Weights of a small transformer language model: width 448, vocabulary 4096.
MLP neurons of a small language model. Each row is named by its layer, matrix (up: input weights; down: output weights) and neuron, and shows model dimensions 298-425. Each number is 200 + 40 x the weight over its row's rms, rounded and kept within 0 to 999.
Before each neuron's rows is what it responds to, as a language model described it from the Wikipedia text at the highest values.

Description: Mid-word name fragments. Word-piece fragments early inside multi-token words, mostly place and proper names, strongest on "it" in citizen(s)/citizenship, also Kitengela, Antwerp, Illinois.
L4.up1279,242,170,179,134,243,260,186,240,231,227,190,239,201,203,171,228,182,170,202,245,207,221,168,193,246,160,306,229,197,198,191,237,291,247,189,164,198,258,195,205,207,284,154,187,212,136,190,221,163,349,275,251,222,199,185,202,166,249,256,195,129,155,257,199,178,148,174,209,142,145,210,213,286,241,85,228,195,242,158,228,154,138,162,172,189,156,146,264,168,153,156,257,176,251,141,179,218,169,174,235,269,187,234,197,192,182,200,165,206,226,202,231,199,232,223,188,175,147,253,171,149,185,215,223,196,199,241,196
L4.down1279,236,229,179,203,229,199,241,259,169,190,221,177,180,180,210,223,198,161,141,219,162,245,205,148,195,285,212,228,127,271,190,206,172,243,209,218,186,202,197,218,158,181,189,141,185,176,242,236,244,207,146,174,197,213,212,192,260,223,227,153,215,186,162,218,219,211,141,201,231,232,142,142,170,145,181,202,224,246,252,168,170,135,226,246,187,171,203,200,185,168,187,167,243,228,178,249,228,250,290,139,164,202,222,180,176,246,216,233,213,218,233,188,229,100,142,126,157,250,230,185,212,148,134,200,161,176,196,113

Description: Fixed connective phrase endings. Last token of a multi-word or split connective or preposition before new content, e.g. such as, Moreover, Unlike, at least, for example.
L3.up136,139,218,222,181,216,226,220,166,194,167,250,182,168,186,207,165,206,166,206,234,217,115,189,188,200,135,284,144,213,178,133,144,257,189,181,139,193,216,207,205,117,216,241,222,212,166,218,114,216,242,194,217,133,130,193,160,220,261,188,294,234,213,270,180,237,202,176,118,245,241,210,262,201,163,198,205,217,209,242,251,194,216,205,212,194,210,198,235,208,265,162,180,194,236,215,187,168,206,181,252,203,220,253,252,224,264,190,220,236,276,113,246,222,236,153,197,174,208,187,238,138,106,164,178,248,215,192,278
L3.down136,161,188,203,242,284,189,191,132,220,158,205,221,253,266,167,212,220,160,225,193,199,230,108,206,248,227,224,235,195,177,152,238,209,156,196,222,151,238,210,170,131,161,200,171,156,210,231,183,181,242,191,190,266,231,306,239,257,162,241,175,272,241,200,178,175,173,196,217,236,150,219,186,193,163,195,203,200,264,226,180,167,173,287,183,203,181,179,95,161,240,210,193,205,143,183,247,168,232,124,173,245,224,315,170,249,242,196,211,179,234,212,253,197,177,145,214,185,250,215,262,196,217,168,143,244,276,187,175

Description: Clause-opening prepositions. Sentence-initial prepositions and subordinators that set time or condition, often split word pieces, e.g. Since, Before, During, Despite, In, mid-sentence since.
L2.up908,228,119,239,224,267,223,251,240,166,128,222,150,161,196,199,127,254,239,258,196,189,207,234,180,164,179,167,181,167,186,160,164,174,242,259,205,170,203,206,204,189,202,198,183,231,190,253,173,151,268,208,211,212,200,249,233,192,94,180,129,236,320,229,227,191,168,173,162,197,196,198,117,215,187,124,222,150,237,150,236,210,257,211,246,151,227,246,207,175,148,235,112,161,245,211,210,222,227,185,209,190,152,174,208,184,218,213,229,122,171,183,173,234,243,183,251,137,146,218,225,154,127,216,146,223,231,200,290
L2.down908,204,134,230,217,184,137,255,303,183,250,205,160,257,270,242,220,219,213,219,199,166,174,217,232,218,249,178,208,172,156,137,132,153,215,231,206,185,208,294,108,209,195,245,144,183,231,202,205,127,274,245,217,215,192,121,241,188,210,346,182,273,234,224,180,179,197,216,213,147,228,188,154,185,211,301,158,121,226,205,187,233,202,270,188,199,188,227,245,142,208,194,150,276,242,241,228,173,290,175,184,189,137,286,135,222,205,233,220,210,148,149,202,156,192,261,246,228,173,219,206,191,177,157,154,228,175,239,179

Description: Mid-word subword fragments. Interior word-piece tokens that continue an already-started word, e.g. the b in tur-b-ine, N in GNIS, on in Tor-on-to.
L4.up191,225,230,243,256,163,109,167,153,175,153,215,196,219,259,151,214,240,199,284,216,193,180,119,176,168,244,190,204,248,101,173,232,182,176,276,195,150,212,205,200,207,247,166,152,214,154,187,170,245,128,216,181,223,218,283,143,189,222,275,249,229,264,306,216,156,207,145,195,246,240,209,286,248,223,199,212,246,178,210,199,229,187,191,216,173,235,199,184,172,185,149,184,186,221,198,152,82,249,217,284,157,158,209,215,203,233,153,198,210,222,169,165,169,147,162,220,148,230,208,223,215,204,196,125,168,136,255,197
L4.down191,190,201,141,220,254,296,250,193,157,230,226,189,200,214,176,161,207,164,119,180,246,149,189,225,174,201,205,149,173,233,192,147,203,234,183,170,240,227,201,162,227,208,195,231,216,256,213,197,164,186,188,188,183,199,242,138,206,164,245,254,270,263,207,167,202,225,105,221,181,231,230,182,244,261,225,200,254,208,181,148,214,176,158,184,156,203,262,198,146,235,206,174,174,228,200,212,209,113,229,163,193,173,224,179,211,137,258,194,250,219,210,223,206,182,238,181,204,201,216,218,221,188,213,150,193,238,277,241

Description: Ordinals and rank words. Rank and order words such as first, second, top, best, and the ordinal suffixes -th, -rd, -st, -est, as in 3rd, 373rd, tallest, top 10.
L2.up791,195,226,231,153,165,178,201,178,201,187,205,187,227,204,234,244,218,214,184,287,190,274,156,225,205,233,185,214,231,137,202,221,217,160,225,39,214,189,252,174,229,183,241,191,248,216,199,224,248,279,193,226,244,249,171,193,209,169,157,152,247,194,275,204,236,251,191,203,191,169,175,259,197,170,185,153,173,183,247,236,195,187,212,159,194,167,192,215,249,200,210,150,249,245,108,188,243,160,183,141,228,172,152,150,283,220,131,186,192,180,214,202,206,179,241,133,219,173,188,157,211,304,125,219,233,210,180,152
L2.down791,262,127,182,180,196,194,202,127,200,219,217,251,148,218,275,189,191,173,141,207,206,292,233,270,287,208,134,215,113,180,228,151,275,196,219,194,270,167,273,127,253,197,189,207,194,232,249,254,78,196,191,212,263,179,211,289,86,238,194,171,139,195,171,124,158,185,243,257,243,161,214,152,207,188,210,109,265,247,175,199,216,202,183,209,221,135,173,243,200,166,161,187,94,216,185,213,203,232,219,215,261,217,204,141,174,233,183,245,228,200,219,201,239,204,174,172,245,175,217,217,153,195,196,219,208,147,165,177

Description: Suffix completing a modifier. Final word piece (ed, ing, ic, al, ary, id) completing an adjective or participle before its noun, e.g. estranged girlfriend, communal protection, mid-1850s.
L4.up1040,212,275,222,218,182,225,259,175,236,136,276,222,194,226,162,148,226,185,184,121,211,176,153,267,268,209,233,230,224,197,243,194,211,114,213,181,136,189,178,187,243,245,258,247,183,232,195,277,251,174,261,156,201,229,170,179,204,263,227,202,178,193,225,225,184,191,140,159,217,168,173,261,216,177,214,168,183,198,197,162,177,194,210,211,211,259,201,202,163,164,170,243,215,199,194,228,180,180,160,255,209,205,175,124,236,223,156,145,251,214,142,224,224,268,198,193,224,198,218,228,211,169,172,297,156,114,224,238
L4.down1040,136,230,271,214,234,199,199,246,128,232,163,164,211,188,148,200,239,266,192,235,208,168,222,192,222,160,194,197,162,257,191,190,153,201,255,251,253,250,161,245,214,128,253,199,305,231,239,237,127,234,264,247,183,167,222,208,191,239,166,242,162,184,138,226,166,184,127,181,171,267,158,138,182,165,176,190,188,250,200,207,211,226,221,187,169,184,252,188,214,142,220,184,226,192,244,191,213,164,155,126,291,191,180,193,69,185,188,234,178,193,200,208,166,151,177,168,194,170,232,230,191,292,208,201,195,189,241,155

Description: Proper-name final subwords. Final word pieces completing multi-token proper names of people, towns and clubs, such as Rut-land, Stam-ford, Magn-us, Gra-ham, often in sports tables.
L2.up138,223,125,176,186,209,209,263,177,190,255,153,192,149,212,115,162,264,217,156,237,230,209,273,150,196,195,195,191,217,169,150,191,180,207,245,210,348,145,193,228,124,220,230,191,220,192,177,250,236,184,128,251,179,245,153,230,231,215,166,262,205,182,254,201,135,192,221,225,197,227,189,206,278,230,195,275,192,208,202,270,173,278,225,242,184,202,221,153,157,196,164,194,130,170,198,189,183,235,211,298,178,264,172,162,134,243,171,189,135,128,182,214,211,234,161,260,153,185,266,141,249,209,210,167,233,267,172,203
L2.down138,219,177,196,251,116,183,196,175,156,262,233,246,222,156,189,181,224,208,178,166,180,169,223,155,210,122,204,222,104,239,218,188,212,287,191,190,255,245,224,172,198,211,200,188,130,175,273,157,153,181,212,175,198,204,189,125,259,155,249,191,231,111,214,274,188,156,338,219,216,214,233,120,184,126,230,191,202,224,233,211,137,174,158,208,248,287,201,201,194,133,197,231,212,216,210,133,151,194,298,223,189,293,210,164,170,221,205,184,209,180,287,205,201,129,165,228,192,166,171,151,210,153,172,151,203,265,162,192

Description: Ordinal and rank words. Ordinal numbers and suffixes (th, rd, nd, st) and words like first, second, sole, main, former after is/was/became describing rank or position.
L4.up1217,182,219,155,144,193,213,200,217,131,323,232,221,169,200,199,186,182,213,182,227,227,201,185,234,147,111,248,165,157,187,208,188,266,207,206,204,231,220,250,158,200,199,212,202,219,228,157,167,125,269,175,228,219,214,215,240,162,243,272,200,231,262,237,177,236,191,243,156,54,266,114,212,234,279,208,177,151,163,158,223,196,172,239,124,190,152,165,254,209,136,172,183,149,174,230,206,191,173,211,233,253,243,194,213,137,238,162,181,137,215,183,257,155,236,215,133,147,222,247,200,166,244,226,195,223,218,196,254
L4.down1217,220,170,143,142,217,167,287,251,175,179,246,184,143,264,198,186,187,241,261,202,181,182,158,230,165,214,165,184,242,211,193,118,218,226,296,144,254,183,177,232,268,217,221,208,248,251,133,185,217,246,183,208,244,240,196,235,216,169,199,251,157,159,222,236,205,227,167,252,199,146,218,104,213,169,150,213,252,144,265,262,248,184,227,223,197,143,250,190,173,174,193,236,176,194,121,284,189,224,257,179,218,113,161,235,267,182,197,204,273,243,229,216,197,211,144,170,136,181,242,141,232,186,202,164,249,216,179,198

Description: Name pieces and colours. Later word-pieces of personal and place names (Larsson, Hillary, Davenport, Northridge) and colour words used as names or titles (White, Black, Silver).
L3.up394,234,194,192,262,126,178,168,239,210,233,191,220,235,208,164,259,197,273,182,243,174,236,182,169,191,175,115,195,211,179,220,211,238,218,171,238,228,200,182,116,126,241,213,197,198,166,191,199,270,163,105,209,140,229,197,224,220,171,169,180,231,159,248,198,188,186,190,188,263,166,176,180,199,196,236,244,244,186,254,193,193,175,258,260,164,226,248,229,118,189,154,208,219,240,165,141,189,147,208,182,164,232,189,209,164,296,230,195,167,221,205,267,186,201,146,234,136,206,148,251,196,188,189,90,211,246,180,232
L3.down394,211,172,244,207,180,284,218,240,226,200,225,222,184,200,166,228,205,216,189,163,165,156,210,181,234,223,201,190,99,214,177,197,214,174,215,230,229,211,211,264,206,193,180,229,195,178,179,77,206,203,227,205,151,188,233,186,162,257,202,177,254,263,187,172,165,210,260,187,230,142,232,176,269,160,223,235,232,246,210,187,142,222,212,169,211,221,301,140,221,135,155,230,201,212,198,155,169,168,219,239,252,259,191,181,261,128,197,164,252,252,251,265,188,137,260,168,177,178,228,254,207,205,168,188,297,218,152,180

Description: Mid-word name pieces. Inner word pieces of multi-token words and proper names, e.g. Med in Medal, d in Abdirahman, it in Citizen, od in Rodriguez.
L2.up1469,195,271,139,193,284,251,225,200,200,180,176,213,162,264,111,147,190,229,119,166,190,241,261,179,173,167,130,186,206,229,138,203,165,215,179,233,228,169,182,197,258,162,188,203,207,208,231,214,218,177,176,285,122,178,214,177,141,218,235,235,227,215,246,223,87,229,189,203,202,167,133,246,272,215,253,154,144,172,246,209,177,260,206,207,229,225,208,155,126,176,158,220,206,225,182,249,212,208,159,147,200,169,186,133,164,160,236,261,253,211,256,209,197,240,173,223,231,181,245,203,187,226,161,177,168,145,242,213
L2.down1469,184,182,235,137,179,153,141,153,166,156,151,154,220,155,197,189,178,184,263,202,235,110,190,169,216,242,175,192,211,250,200,274,210,243,217,187,217,251,172,257,233,196,173,188,219,187,230,142,219,190,222,202,251,219,270,83,110,133,155,209,232,265,170,237,173,230,198,162,126,153,208,192,231,191,181,156,199,214,207,205,136,175,152,238,221,295,213,235,211,180,205,129,209,145,216,130,298,173,178,200,198,230,241,178,220,229,233,156,242,203,173,222,154,209,228,174,280,219,120,216,244,202,220,252,151,217,194,200

Description: Surname-ending word pieces. Final subword of a multi-token English-style surname or place name, such as Hitchc-ock, Cl-ark-e, Murr-ay, Staff-ord-shire, Sandb-ank-s.
L4.up1720,192,288,243,191,134,180,242,205,197,221,115,263,200,181,179,204,180,251,185,139,244,290,289,173,223,197,228,231,183,211,209,186,174,246,185,188,197,209,201,124,127,222,249,206,164,221,225,229,156,183,214,218,148,201,207,206,219,189,150,181,259,199,292,165,169,295,242,240,235,191,64,190,233,201,209,254,267,252,194,255,224,167,176,180,188,229,264,261,193,236,120,270,211,225,166,253,185,149,214,223,158,250,132,236,246,160,238,250,212,184,172,218,222,236,251,233,138,169,183,148,223,201,101,200,193,230,128,183
L4.down1720,237,182,195,229,209,225,234,248,217,186,109,241,212,178,200,210,142,240,205,138,230,204,233,228,196,156,217,203,67,113,175,127,181,177,251,199,251,130,223,159,153,190,243,184,173,167,164,222,183,194,185,191,240,222,204,176,208,213,260,214,228,175,144,168,129,133,249,150,201,181,202,144,211,168,174,204,257,225,224,298,209,258,187,225,304,183,180,255,199,196,220,234,167,224,174,221,227,158,238,191,194,244,133,204,176,222,236,253,231,241,276,218,249,116,245,199,209,198,267,215,169,212,206,202,249,183,138,186

Description: Split-off word-initial r. A lone lowercase r token starting a word that is split into pieces, as in railroad, route, racial; more weakly, mid-word fragments of names.
L4.up1227,216,237,233,195,211,129,229,259,179,208,190,140,193,189,153,209,174,190,193,242,216,190,133,232,112,178,203,135,260,179,171,187,266,188,207,141,127,231,205,206,138,221,193,116,272,222,221,289,202,187,164,117,109,228,224,230,169,239,202,343,207,249,249,176,226,159,256,274,156,220,273,220,167,136,115,179,153,189,166,211,169,122,225,279,225,230,210,201,178,221,175,243,181,291,193,241,162,153,160,232,228,169,305,162,186,208,237,267,183,240,202,241,147,206,209,229,182,235,188,168,192,194,233,226,228,224,139,201
L4.down1227,247,199,222,222,243,228,172,132,254,307,190,213,281,132,117,186,144,235,203,221,215,201,172,213,202,223,194,192,258,181,165,249,191,159,170,175,161,235,181,226,248,224,197,205,164,253,242,194,203,189,223,174,180,124,156,241,289,157,187,225,270,115,219,149,196,209,178,255,214,202,256,226,217,227,157,156,249,221,175,174,136,160,212,232,188,239,266,190,196,208,152,181,168,148,137,170,195,184,170,193,187,126,221,161,183,290,153,142,201,222,224,188,224,186,183,179,235,114,183,189,149,188,167,208,207,223,209,170

Description: Mid-word fragments. Short letter pieces (f, y, ra, b, ph) inside words split oddly after a one- or two-letter start, e.g. le-w-dness, Re-f., l-y-rics, St-ra-ße.
L2.up1002,160,97,214,154,129,206,180,150,204,170,237,323,237,171,154,139,261,226,204,207,280,233,201,212,135,199,241,239,191,190,198,281,179,193,225,221,192,175,216,236,187,307,212,211,257,65,190,214,229,174,189,240,240,215,175,190,170,256,229,185,226,263,240,205,176,243,224,213,233,280,248,217,201,188,171,196,212,233,258,188,173,189,204,180,159,252,201,247,257,212,172,164,247,167,107,180,246,206,229,169,259,263,184,186,187,191,180,206,191,235,100,194,210,145,212,179,180,187,153,200,238,300,264,203,215,243,294,124
L2.down1002,243,180,180,170,213,191,200,260,133,288,206,242,243,138,117,223,179,221,236,162,207,170,243,183,235,155,179,227,188,277,302,234,177,243,185,212,274,187,244,104,229,231,185,175,268,206,259,189,173,203,175,144,193,270,277,177,149,267,241,255,171,211,206,185,225,196,115,210,159,264,189,185,190,169,230,142,249,191,151,254,151,250,172,172,193,290,224,191,181,114,226,238,203,188,183,183,161,135,255,248,220,209,173,159,247,158,206,122,236,241,213,198,174,235,200,133,157,230,217,187,170,187,265,269,127,121,144,161

Description: Word-start fragments. Opening piece of a word split into several tokens, often capitalized names or headings, e.g. C-it-izens, Cast-le, sit-uated, cap-acity, St-inking.
L3.up326,234,263,209,147,288,230,165,153,145,205,150,239,181,201,180,262,225,154,229,204,174,145,217,187,182,110,202,237,177,120,210,138,126,183,184,138,220,161,217,159,227,296,146,120,235,220,220,206,270,225,232,170,204,237,140,209,180,216,274,261,167,235,207,232,212,184,194,177,232,169,195,235,167,195,154,193,270,245,250,203,130,154,201,106,225,178,179,187,177,217,264,277,239,159,244,152,230,189,214,284,200,172,174,205,176,168,195,142,229,207,232,268,177,204,244,119,166,184,154,218,212,287,162,212,158,194,191,189
L3.down326,105,235,124,224,188,186,205,202,215,195,251,227,163,160,201,246,152,152,163,200,167,164,185,227,166,167,199,187,214,175,174,235,112,190,273,214,192,188,229,150,196,272,169,155,307,225,235,286,195,161,210,186,199,223,199,208,124,220,231,175,149,247,193,207,188,151,264,204,235,207,242,112,207,204,164,107,222,214,244,263,221,226,235,224,252,200,229,198,218,222,234,252,172,210,195,169,192,167,211,202,184,220,248,225,166,219,198,153,185,177,270,257,232,145,175,192,121,152,219,255,167,210,154,254,273,210,195,168

Description: Mid-word fragment tokens. Short word-piece tokens starting or inside a split word, usually after "the" or a prefix, e.g. se in seats, ric in curriculum, qu in Square.
L2.up336,210,96,117,220,147,173,130,204,190,132,141,217,218,223,165,198,259,211,98,150,263,183,218,224,227,186,241,222,215,171,171,165,164,196,241,195,177,267,207,183,165,324,197,216,188,168,205,199,205,178,211,214,131,143,164,164,196,256,175,268,138,195,202,253,189,210,199,235,195,215,187,149,227,257,284,129,208,207,196,197,210,162,225,283,207,178,145,212,237,179,126,224,197,174,157,157,143,242,223,209,211,160,199,217,247,143,217,264,186,248,184,149,145,264,161,184,241,200,166,189,226,146,214,221,207,207,167,287
L2.down336,279,215,167,139,229,156,187,177,163,218,183,203,180,258,202,208,210,146,236,205,145,163,190,213,182,206,164,279,274,159,146,204,181,278,279,215,225,238,176,233,221,202,223,182,234,241,172,234,162,146,237,191,197,154,141,236,149,215,172,163,162,199,250,216,276,174,163,198,125,194,219,175,131,178,133,175,198,221,208,210,175,185,229,213,137,213,197,130,168,194,205,220,213,245,229,166,142,159,154,179,206,204,172,204,198,175,180,157,141,163,158,153,224,112,127,92,224,279,224,218,222,150,201,232,182,184,254,161

Description: Ordinal number words. Ordinal suffixes and ordinal words such as fourth, 1st, 8th, second, third, often in sports rounds, rankings and placings, plus some table-row pipes.
L3.up1146,181,273,244,177,228,261,270,216,177,285,197,154,126,229,218,147,244,175,239,248,239,233,174,216,155,154,187,263,261,211,231,143,241,204,236,172,254,177,149,235,210,213,174,225,141,196,198,146,253,148,203,149,171,264,263,178,234,248,180,128,204,238,249,203,205,212,152,154,159,172,185,184,200,177,246,177,219,200,94,251,213,221,181,191,225,141,255,215,229,159,230,283,226,172,175,217,183,259,187,181,187,195,156,227,223,173,145,181,240,193,141,277,207,188,217,197,139,160,197,229,193,211,162,148,190,220,108,240
L3.down1146,140,246,241,184,277,234,265,207,216,290,157,181,215,228,232,182,171,177,195,143,212,198,210,283,171,143,170,156,158,252,258,180,285,244,188,170,269,266,225,164,202,148,176,215,192,246,190,163,182,140,157,186,229,220,167,186,186,193,151,203,207,177,257,223,250,175,183,196,216,219,250,109,204,212,213,163,316,213,124,269,196,148,223,131,209,148,254,239,256,161,294,232,164,211,168,233,194,173,151,196,259,160,197,214,154,180,211,172,201,241,221,245,192,199,155,179,203,209,163,212,182,270,174,228,228,173,187,144

Description: Adjective-forming suffixes. Final word pieces that complete an adjective (-ive, -ical, -ional, -ful, -ent), often before -ly, e.g. impulsive, practical, occasional(ly), direct(ly).
L3.up898,231,276,175,186,187,197,232,261,142,178,180,169,244,156,130,131,220,208,194,174,251,200,172,275,200,188,228,195,220,179,236,229,170,233,270,271,195,177,234,179,171,135,207,197,185,212,194,242,185,204,168,183,239,193,177,235,219,226,174,190,205,177,154,198,285,200,220,155,228,188,183,232,201,227,191,246,158,198,185,195,179,195,276,249,252,224,237,185,185,267,220,243,174,184,183,297,190,181,240,267,209,143,206,242,254,185,178,268,236,173,210,229,167,236,214,132,191,166,271,188,253,181,218,141,200,187,233,161
L3.down898,258,234,140,195,190,222,245,206,173,208,192,185,236,239,211,149,179,195,175,147,211,155,162,200,168,229,221,151,141,183,236,248,157,219,315,277,154,213,198,210,224,176,234,221,127,290,248,273,239,163,180,231,240,125,190,189,148,239,188,251,238,202,178,268,207,183,284,209,179,137,201,206,210,207,235,186,180,186,175,165,167,150,211,145,222,161,220,202,186,222,203,200,227,198,201,178,208,158,216,200,224,222,199,250,256,175,217,156,244,143,206,220,156,191,227,246,248,165,200,196,242,239,127,140,238,247,228,188

Description: Ordinal and sequence words. Ordinal numbers and sequence words, including suffix pieces like st, th, ond: 1st place, second round, first term, next, later, finally.
L2.up82,227,151,173,184,239,198,250,185,206,240,219,180,183,250,194,186,268,232,133,161,172,159,188,190,167,201,287,194,166,199,172,207,265,204,211,129,169,173,123,208,192,157,291,186,107,213,245,170,221,245,122,233,200,274,228,249,242,219,150,180,204,220,227,167,230,273,221,142,185,217,164,216,202,210,179,226,175,293,102,201,206,199,196,252,156,184,209,210,215,117,208,235,166,259,164,190,209,242,176,218,198,156,218,178,182,172,168,212,237,258,167,206,236,154,211,121,187,207,233,191,221,196,165,209,239,164,181,179
L2.down82,172,233,126,200,178,202,249,215,212,180,193,130,236,248,258,121,235,158,192,162,196,163,185,215,215,217,148,179,140,289,188,268,278,244,201,219,233,145,176,119,188,187,257,150,188,192,218,173,126,190,235,172,227,196,190,215,254,231,229,244,193,242,199,239,200,263,231,170,196,220,143,137,188,163,260,220,193,172,180,197,230,263,219,202,169,174,215,152,183,196,242,214,218,195,166,177,167,229,125,131,271,98,167,167,187,185,140,274,232,188,195,193,241,186,187,216,202,138,255,131,178,221,233,148,168,156,152,123

Description: Predicate determiners and intensifiers. Articles, intensifiers and superlative openers after linking verbs (is, became, remained), introducing a predicate description, e.g. "was the", "one of the", "highly".
L3.up1750,182,177,210,199,191,179,222,184,198,208,241,205,197,210,248,210,221,184,190,235,168,199,169,317,162,172,253,230,199,267,179,155,174,248,193,171,213,138,175,274,189,265,215,245,208,265,217,192,133,160,245,174,133,180,208,255,208,215,206,204,208,157,191,177,292,227,242,291,144,190,136,141,167,231,119,179,185,182,222,224,210,190,193,207,148,220,117,253,190,128,227,206,143,200,195,275,217,228,132,205,215,217,256,211,255,230,232,255,179,199,246,203,107,197,156,151,211,153,196,222,176,283,237,155,230,214,187,233
L3.down1750,255,251,184,195,153,202,248,142,194,202,210,195,213,197,202,216,256,120,201,193,183,139,225,254,197,187,150,165,234,184,234,235,219,123,213,154,182,161,141,214,211,209,156,244,219,186,274,152,201,200,146,235,121,205,178,250,181,164,159,163,177,247,172,230,288,195,179,202,112,207,175,193,126,216,249,207,228,170,198,207,166,214,271,210,227,93,222,145,223,303,282,159,232,203,231,239,259,148,184,198,178,203,211,209,220,263,206,206,196,239,234,225,207,246,251,211,148,165,219,176,185,165,271,173,212,239,266,267

Description: Formulaic boilerplate continuations. Predictable mid-word or mid-phrase tokens in templated text such as census stats, infoboxes and star or chemistry data, e.g. sex r-at-io, median income of $, S-M-ILES, year-end.
L3.up1293,242,261,243,147,186,175,195,204,193,170,203,233,228,235,248,233,163,203,205,236,210,149,249,173,225,195,235,212,217,138,226,217,223,174,212,132,292,240,192,203,309,250,203,123,186,142,162,181,206,235,142,209,203,216,221,215,213,140,251,185,269,161,229,202,134,248,179,205,197,186,207,228,156,186,172,234,206,138,208,223,152,239,179,187,170,121,241,199,172,215,197,285,193,183,191,238,186,222,215,273,164,184,173,241,191,200,172,157,201,159,220,134,163,202,162,236,262,264,200,209,222,263,209,210,209,216,250,330
L3.down1293,245,199,179,285,130,237,187,182,165,152,215,254,177,229,126,120,188,228,239,168,167,186,150,194,167,198,234,269,180,227,272,164,188,214,184,184,192,198,195,246,179,147,208,156,178,150,157,233,280,178,116,241,217,124,186,214,219,251,183,157,225,149,171,115,225,189,240,256,247,264,121,139,171,173,183,111,162,156,228,176,156,133,222,182,137,145,201,127,183,215,162,171,238,223,219,196,160,171,126,196,198,209,246,220,153,211,193,212,234,191,228,195,200,193,277,219,184,231,227,191,157,235,192,186,187,251,233,123

Description: Number words and word pieces. Mostly number and ordinal words or their final pieces in counts and durations (twent-y, th-ird, Sev-en, ten years, third place), plus scattered mid-word fragments such as ac, ach, ov.
L4.up1718,238,114,172,150,168,185,215,209,199,198,182,178,166,252,182,158,211,192,181,175,170,199,257,283,222,207,221,212,206,221,197,202,281,297,215,228,263,144,196,167,193,150,207,192,205,155,194,284,203,84,229,227,162,165,180,302,237,272,214,145,146,220,177,162,191,190,241,223,130,222,153,225,115,163,219,244,130,183,203,322,171,157,206,189,210,216,269,285,188,173,213,199,169,169,157,275,165,243,207,232,202,193,161,163,216,193,198,198,263,214,133,137,193,256,177,245,191,230,205,151,205,230,197,225,120,142,231,180
L4.down1718,192,238,202,180,202,236,231,247,170,155,144,99,206,110,105,268,180,250,186,183,166,206,115,127,146,148,198,141,125,203,193,216,188,219,176,169,137,153,203,165,207,259,163,242,244,246,167,191,182,181,191,208,182,224,194,143,185,238,235,212,215,168,134,175,210,239,205,242,219,205,239,181,205,166,196,133,218,171,165,248,227,207,147,199,209,205,191,251,220,194,223,174,235,197,184,193,164,192,174,190,233,144,203,202,150,206,178,214,222,243,193,160,274,198,202,140,238,214,194,317,161,154,166,162,247,239,217,275

Description: Superlative -est suffix. Word-final suffixes that complete a split word, chiefly superlative -est (earliest, longest, simplest), also -ic, -ent, -estern, and dashes in number ranges.
L2.up354,221,216,217,183,161,177,217,247,163,187,271,175,228,188,252,147,211,114,136,172,161,240,214,223,275,201,192,105,197,203,239,257,228,271,289,226,237,188,186,222,204,139,233,217,201,230,230,207,285,137,221,248,155,140,197,198,276,196,207,182,175,252,211,216,274,191,200,231,186,132,191,189,217,157,189,223,187,159,133,195,189,217,174,222,129,240,230,246,174,199,182,234,188,208,175,196,228,168,146,185,204,205,240,164,113,212,166,288,275,191,213,200,227,143,225,160,234,240,228,207,222,290,186,209,176,144,260,213
L2.down354,222,243,262,209,120,284,200,192,178,235,182,223,228,227,201,231,186,170,239,157,214,201,155,144,138,201,223,208,158,215,237,223,188,241,257,236,166,189,235,186,201,133,146,233,188,210,192,219,198,263,203,196,255,146,203,176,244,261,288,184,145,248,266,206,214,213,201,299,219,178,203,184,205,151,200,106,211,199,150,141,211,203,190,176,222,189,137,204,165,190,263,207,198,182,202,161,187,217,222,212,187,123,178,248,218,161,170,230,211,249,330,171,230,174,171,178,206,196,247,195,242,213,195,260,221,157,141,252

Description: Wikipedia boilerplate continuations. Predictable continuations of stock Wikipedia phrases and headers, e.g. "County, Utah, United States", "U.S. Route", "Overview", "Candidate", "Legislature".
L3.up1733,174,196,230,147,194,203,186,232,166,202,169,154,270,206,250,173,197,165,185,188,204,208,200,149,164,219,180,232,272,230,210,203,183,169,208,147,234,230,334,193,295,249,156,229,212,192,180,290,207,276,119,237,225,173,226,169,168,223,140,279,191,187,170,214,175,118,209,204,182,232,237,223,147,231,190,198,211,154,196,184,132,152,200,203,238,219,159,179,116,219,219,171,151,296,205,200,200,199,152,226,231,176,184,242,214,249,228,151,175,213,184,158,167,181,213,201,147,142,262,207,251,191,278,159,220,175,218,284
L3.down1733,134,174,240,119,201,250,248,164,209,253,154,157,200,199,173,187,242,220,179,214,226,242,150,207,202,133,143,225,209,141,128,184,285,173,240,196,138,258,190,199,184,155,229,203,210,169,174,223,172,203,229,190,137,244,164,279,182,147,207,288,225,182,185,139,220,211,223,194,269,230,190,211,185,266,161,234,253,253,142,205,183,202,197,207,225,137,196,252,237,175,183,260,201,204,270,211,206,200,270,188,204,90,204,190,205,231,219,226,159,194,210,213,123,126,239,239,234,241,216,214,224,179,219,239,253,262,176,164